From a checkpoint of a small transformer trained on Wikipedia.
Architecture: learned positions, biases, tied embeddings.
Training: a variant of Muon for these matrices, 971M tokens.
MLP neurons of a small language model. Each row is named by its layer, matrix (up: input weights) and neuron, and shows model dimensions 400-527. Each number is 500 + 50 x the weight over its row's rms, rounded and kept within 0 to 999. Numbers have three digits each.
After each neuron's rows, "fires after" lists the tokens most often just before its 100 highest values on Wikipedia text that the model never trained on.

L3.up1516:550493477505593439449525495447482524401374570535495353408557484494487418508559609576483494421440535520540545442538461505505469570554563594559448502418540541556541517464543485461603454494543505494596507504498459572491543505497458503450398511608562481462461439454507540501488539516392520567538501459527531509569509452364445484403585493622510506513490468499515500515444491473580539507584
fires after: " the", " in", " at", " |"

L3.up1409:446526571418517477509455458521552528597374496431504512520539488464446440445501507467492449506520459518548518485388486478520542497499508528471565528525554577488469476460529510434353527567570472469500525574420521555544527452551488598462481612463464489471388501488448518516500477466496562479583485530467588504398464512501531502448509363446512470509514591452446530521468508539556448511449
fires after: " in", " of", " In", "in", "s", "In"

L3.up1930:500614555522597519474447482553547450504542460470479521517475592443526452450528476487488463471439535573528490585575611477478471471497498547523415558458488400547603521562429507550416498579516490472451501551472454513502538481574572430498580608472466412512549625518477474469487562511497489401444515532516533455424475562482616516502418445448544485486461536399438553461575545549482529523455
fires after: ",", " and", "-", " to"

L3.up22:531520501489555468448524519456521452521550500514492505541456435482531535505563426547456439416480430466408424511498493468468458550562448552517489520565546487532496543534506506487632494428599472585508439453548486511477570545517511554480423599524530584506526532410486525549489534598484509471510382470492473614537568415594495380522535509424488382489536413498504630481441450490554500547533
fires after: "===", "-", " In", " (", "=="

L3.up1238:448492544441500480561453535427464550577480595402507564504446508492440390456410421547480526514480450539395458563505464533477439563498535491469454553494466560479499500434517503438399569505561494547491474467628467606477503525544500513491558441547479507461506489563543526493459654562509526536488455423569565570472560468534485503521416541548536570428511541422548527447498423496499504511560
fires after: " |"

L3.up1059:554442460467499488530393488389589561448524480505565456513451558541452392455450486470498528472420491507513475537529521471563521539497528416585483501472497434523547495437530493479480456470484520445524540450500445526500498501483503481577528559495487495419561438518495528506516540563563518537444495431447532423442486420397518541502500427419483575460518499482541528426441461533447469523457
fires after: "\n", "|", " |", " •"

L3.up2125:552482549468540486501411533462452477473577517482485486502603514502479434534426515555421486442502481427500529544487503480399550517479465550473533387512482451460517455424452483563541479484553462521624444491526519461559482491460458571524414478459477399520358477587501493536524437485471482528505541364489535393508487531575487560448540470504482539568427472460460406516539516538558597521524
fires after: " the", "."

L3.up820:501532493532496505530515614577465582475482495470462506439489576451549508531458573406529491495531539551410535526562562475534456528505506481513551498470498521603504492528550463448433452445553512495580479449467486489436494600467466512534451561591475475537491523551536490471473512561508504494541538523486437389463602462523455471567453507532446493523456502502507514469484489471604455564484
fires after: " (", " \"", "===", "==", "H", "S"

L3.up2103:552510568486658504559372597445558467539494548613419512394484394509504535489505524539482562454406480452533511508458426502467484481433510557484575453515443601452520464463495549373478539550618511569471579527375522402557491529544471580534478405589493568534507485464602439552531511421492477401509586425466474557538497554420457415542499482463528441534418433462474396530476508477480519410563
fires after: " |", " 1", " 0", " 3", " 7", " 8"

L3.up1863:501473435475542529505500517483453431509494421550591448370533483528438502532588470482532462526461503410573470603521482495560575460486533444501442528468484459565559413498534544557467472531468431519473410525542559551466503517597518483539464571550425434416403471461542456457519529504431444455523518449490477476548514499471448532481405438523601559478571538432468516477503408468466565501483
fires after: ",", " in", " summer", "."

L3.up2297:427522438515662447474435465503530523462514508431487649404479508470484521455542389559409618457543557466434548546552499469497475516463460504525529520485469480480500486463519505546472528463458604505564499482520508519504552567444599541512535500477479562481528430449599390536533502512514519448529488520476470540516463486495427482459546472557525501385592486408490484587475527494525494505548
fires after: " |"

L3.up1583:519557509497520505472535478478572579516576341461539435556546554477423445502499465491452564426500570437505488497491495508482493504496519545548455385470551495521437434504449502401427591460459516567460535536518498457573470585393476473614511467491476489525481469454377511517369538585447472453572594448408468500454396561469535448506483621473538472470515555538447467517457550522612558603507
fires after: "|", "\n"

L3.up2179:486546480516518539478513519501410439528517529566539571530610459508511465503384501549632493479509536481580448546527529541490536522550522536481489512492544459472494490390434444515598525476537484483511542431477471543497531582414464487521461498476543399492539530539543566398507538529449580411479461481500570515510549463506506445506522528474522558541510545570528505485449588492482633556518
fires after: " |", " 0", "%", "."

L3.up1593:485555473459543531489497520510533522446449491384499551487422422511528555463545480419483471509518571415455501598566537493400475422441487493501469422503533536483507545545596463515479426463479469484526465563510496591509442452467458458520540460558555534489507514565435442495490507490523505559539610481354492445470460484449546506429504498501516545379483489493480378431469491534425597513505
fires after: "\n", "|", " ===", "===", " Date"

L3.up2613:527514454487413472509481503528478539485453507575504495514522495420533611591518538520535524550499531426553426519578532415483449525547387467572422471498437552541585434518513466463454455531532509500445450522543524476422446564482477418513664591497530501514515450512521375503515606469494554544455444571436543514557565399498531513546508508460505510508513543520612512520491599551433403531534
fires after: " May", " June", " July", " October", " September", " April"

L3.up1300:450423440431551495428464471596499559475447533523522533591438486543448554517567474548480497417472455524417478497607506459535620525513397491563509548528488444459513513518456487585510517528532545473544446484459403502541503570375538484479503653446464476414476481485524589419434519524497490465485566492464444413528540489398456453583566446559545478535488520541513507493404484471522572561439
fires after: " in", "In", " In", "==", " on"

L3.up1296:496480545508403518328510532590515476483501519559564645525598458498544487528544526521558480479463523516442409547491491573517509544494453601460479470502526497501473486521516533512504609566501532392413497512413475543503572510554487507472473512499483431613519604507456457607502471521571471583519498436508540419529512408525531521504570487506415448505536580489503565564438452471431492485418
fires after: " of", " in", " (+", " (", " at", " |"

L3.up607:486498500535481482442456465509409517549499415380540517510493546523509479561463439509516457518551471495405476563520501537422541489418487466469558506530581600519484574547473401520462548513363496548607422563494569563472468488560448524569508439403473470502590458545508483395433492511449508473514472462426524537485512414446549469432491491456480494477604451543481559428498581490458477517541
fires after: "."

L3.up2314:492509510500469445476534482528487462498525458392468539521564552519600466495481507515566478478588377559482529542466451436488528452561525498606576507512461472526522459572572480552454530507597482522577512432485503529511478644468447521560403501516461478459536478525550528478471493488557465495449499445614528500438503503525482520453556430466464556605462498421540433451496444469446523440516
fires after: " University", " St", " of", " Lord", " Al"

L3.up2468:510465479484519468490400451539479440554534500463545543474540546544382507613364356365496539476466416439468392493507435516493483445543399486462485558496597496509473493585534585590458488526516566428558479473522458475514463585548441452521509602574513574546585424481552485509482370580505525507491471490436479486427503428458480470473458489570509573530519438410482510530508422558511449559481
fires after: " |", "."

L3.up1532:500487463521491475492511510560472455421554449470472508534607484483421537447501499481487475478595563530461484572506405500521513492514560466479536510452565460465558363511570486601565448539520459525542436505488519512449544543541510487481499536498525512504484468489537406520524580433435444487452470540572498414488511470463506483462584358522502565471443425455471573486581437477503480464514
fires after: ",", " |", " 7"

L3.up1303:511437541481503416462447465541550620523486495427512495522522463430450564504420502481548508485407569491501508487464502506572454501482446492420404511491482485476458529449540511397506533576401545533536500536609484522434480533504526497562577560556489530499529457581529483491513529499538468539477446409433484522452536453468496517554491541540611563476461545513575542463476539516442566410494
fires after: " |", " 0"

L3.up733:514486426521502494544571546552462568430489497518543526525468516354466474383410583504510565465551520474452564545461530479485522593504516508535529480459545487494610557480464530545590492471511496501512505390563566609574512504432567573534491490555453466465441441571493512484518591551521564575456498560549477491499516475493451502423426552519470516482599598499555405421526529499503527506496
fires after: " |", " 0", " ", " —"

L3.up347:436503466473496448517490479448526486467534470477548477536518482586471558546500483525501484574437473508506532461479430501561599462476465526480573501519464535566425496475578511485495498454502538408545500461516416491441449560454563525522581585480413503440510430511561470511463554583477443610463432490496521523484469446504483523588539483505519589400493467473441527421349494485531534475573
fires after: " |", " 0"

L3.up1921:520508471455467517464507499453505568555453536408550491442495482492526478527577503545468473449480495553518473466515427486602540464485490452483381412459414432575573559496512456501516464564429467499538507496459513467489520462513420444540427492470484442513473491636413537502540492444535619492502591480552511510429523502450452527497499489525496446537509458538441508504538477466500529534507
fires after: " in", " In", " at", " I", " to"

L3.up397:485455514430467435531482516477495577436477511396479522512470494537578536444505602594481438404537496443420513613562426472473518475624504529588447437561465426487467492599632504460414469561507427425540516494530424508501486544502455552569454609438558484597490510524531511499479381470551583495518510423475570496498433461488532538503553478557424412588462428575512512508548488555520524460449
fires after: " the", " of"

L3.up1553:522567462490438498533427436532529513493415483503510608578524522511427450425462506542482496419533537549470480521435545540499541437527388555462492456567515512509509556491467486617556452527514458513478568437445493478589527452558498521495487478539516486455540502424451547501556416562508573455550443404489499550499506505556413566539522499593469521525559553529557492523460504421479464461542
fires after: " |"

L3.up46:533505553491581500473483477497492521501470576447535501554481473539528504438496452436486592487472456497409532485477474537584402511413433446532491529553401463429523447525461468481426481517541517395433412478530524493474477469502646562560493523451438614504571424482534447469405541444634540504466539507473514532469490466497516484505499451548502559444473436489419484480460507550530434553519
fires after: " |", ";", " 0"

L3.up2264:365507516507556471550350506516481481502415641467513582493548372561548502478430496478524563471546550468530501455554501495607456568510447516500516453645417572496424499431520502465498433443502555517546610484438492484587531446575442427525444480565517525512388450528468530433545509541495463471569513525472579529563458540493472509490443537503550596490525456464524474417472594499591523476421
fires after: " |", " —"

L3.up645:460429507522440466542510574522500557488479459343594444532505466410461558462495517591528452447554478541483546509496510505508560546463465545532560541460569523553460580538502422509534649456510491538549457485451452415471518470465542428573401493499412515590530426568462548624463518520494574499512506475532540490439514454531550538438533403481494547387544516478517490481560419522466549424534
fires after: ".", " #", " De"

L3.up1005:564605510510545470471586465407464514512464440546516508499481506559405406472509435471449494511446471610502504549503433565581567483482528532574411555531616438472484554528518564459439468553573538448490483476548418541490554455576531466396513506533520407447530520511447530453430537503495514496445381490532554465520526470428509566431531507521484540449467490509520405538589480507476519481440
fires after: " |", "|", " chart", " GNIS"

L3.up745:531434403451502456458470476527504404554546480474542537437465385512518557505521532474533559528573573420453487466464449477450465424456565452432555507499474419424588552418461512480405471471592455506614524547490555545475445514475487580572453491505484517514440568538491464576427490493482527467484559461556463473536493559474483496490457485424489534511425504528475552460503549572506534516559
fires after: ".", " 5", " |", " the"

L3.up409:414536440474504488520492513468540474480483498587486518477596517475524492409490507525493524526499515527472492486502583525482555486514520627528469506527557460501516484435487488513455507519496516446506526500504501450574482569468534493536487423527508476491555482543524495397577553525440451455517490468501481548531561512433434445597466431510432548557578487488509540524538509480525609496474
fires after: " |", "%", ",", " —"

L3.up2500:603476497538439548478499571467479432479460510478460512415496567457536453553584547483499519621518499500570444451431520542442567417485523478472414584531561496556421556545569480494393448453508508505500558544452480525598448452520504374501534541474473508425500604473453583435522610575426538438441558493532431489505466521499584465548514594423518474350556449556529511452457463567413505494492
fires after: "\n", " the", " a", "."

L3.up1389:532531497538434621480441458543495535484573558594562486526565438561489499480510439505479457499569556529542479511486479479466557525619562451494493454520455432472538553452523495509457381501536454551540552559604480439505470574426489521498473492463554473460531528576513456489450440500470484465573487553554410534488488489440449413464442495512607553514454471526527509489533545443604605421422
fires after: ".", " |"

L3.up2498:478520395492474549585588497528550577490500580558499543490586557560459564519433393565509576554510389547523456484520477497559451613562485477526476473434451558515601533524541490467419549553488508485452511481475479561572454466498517490518516532564493389469390503487525472501472476436555579574498482456599514394537469414456465474521459497481507527498435531522462448537573454553490473486489
fires after: ",", " December", " October", " November", " September"

L3.up70:527478529559454510547488526419576420485491557506507558561509550531576495423507454504563546400617549501576468579567468544542526623507508476517508455538407454522436449489603512551421509445500563429465546525529469464491541578564564511476471488551451551549495520493427409491561543438505516528508493477512549607462446524512473497484481537501481443506382414441523507503589526526453476439393
fires after: " of", " the", " Team", " Vermont"

L3.up2421:520518411498546520496525486482554583569550521523467467480467611482521501468535522481515425491532514568520525549500492516533525466465535495460491442480490451529460508481522496531409461452532443521558488483542519535514421579566495588477475624532508466498494521560465589487401541465544531474462527369516482494451550467447556396510551515487556471505471417507522446533559438562482521462594
fires after: " |", "|---|---|---|---|", " one", "\n", "|---|---|---|---|---|---|"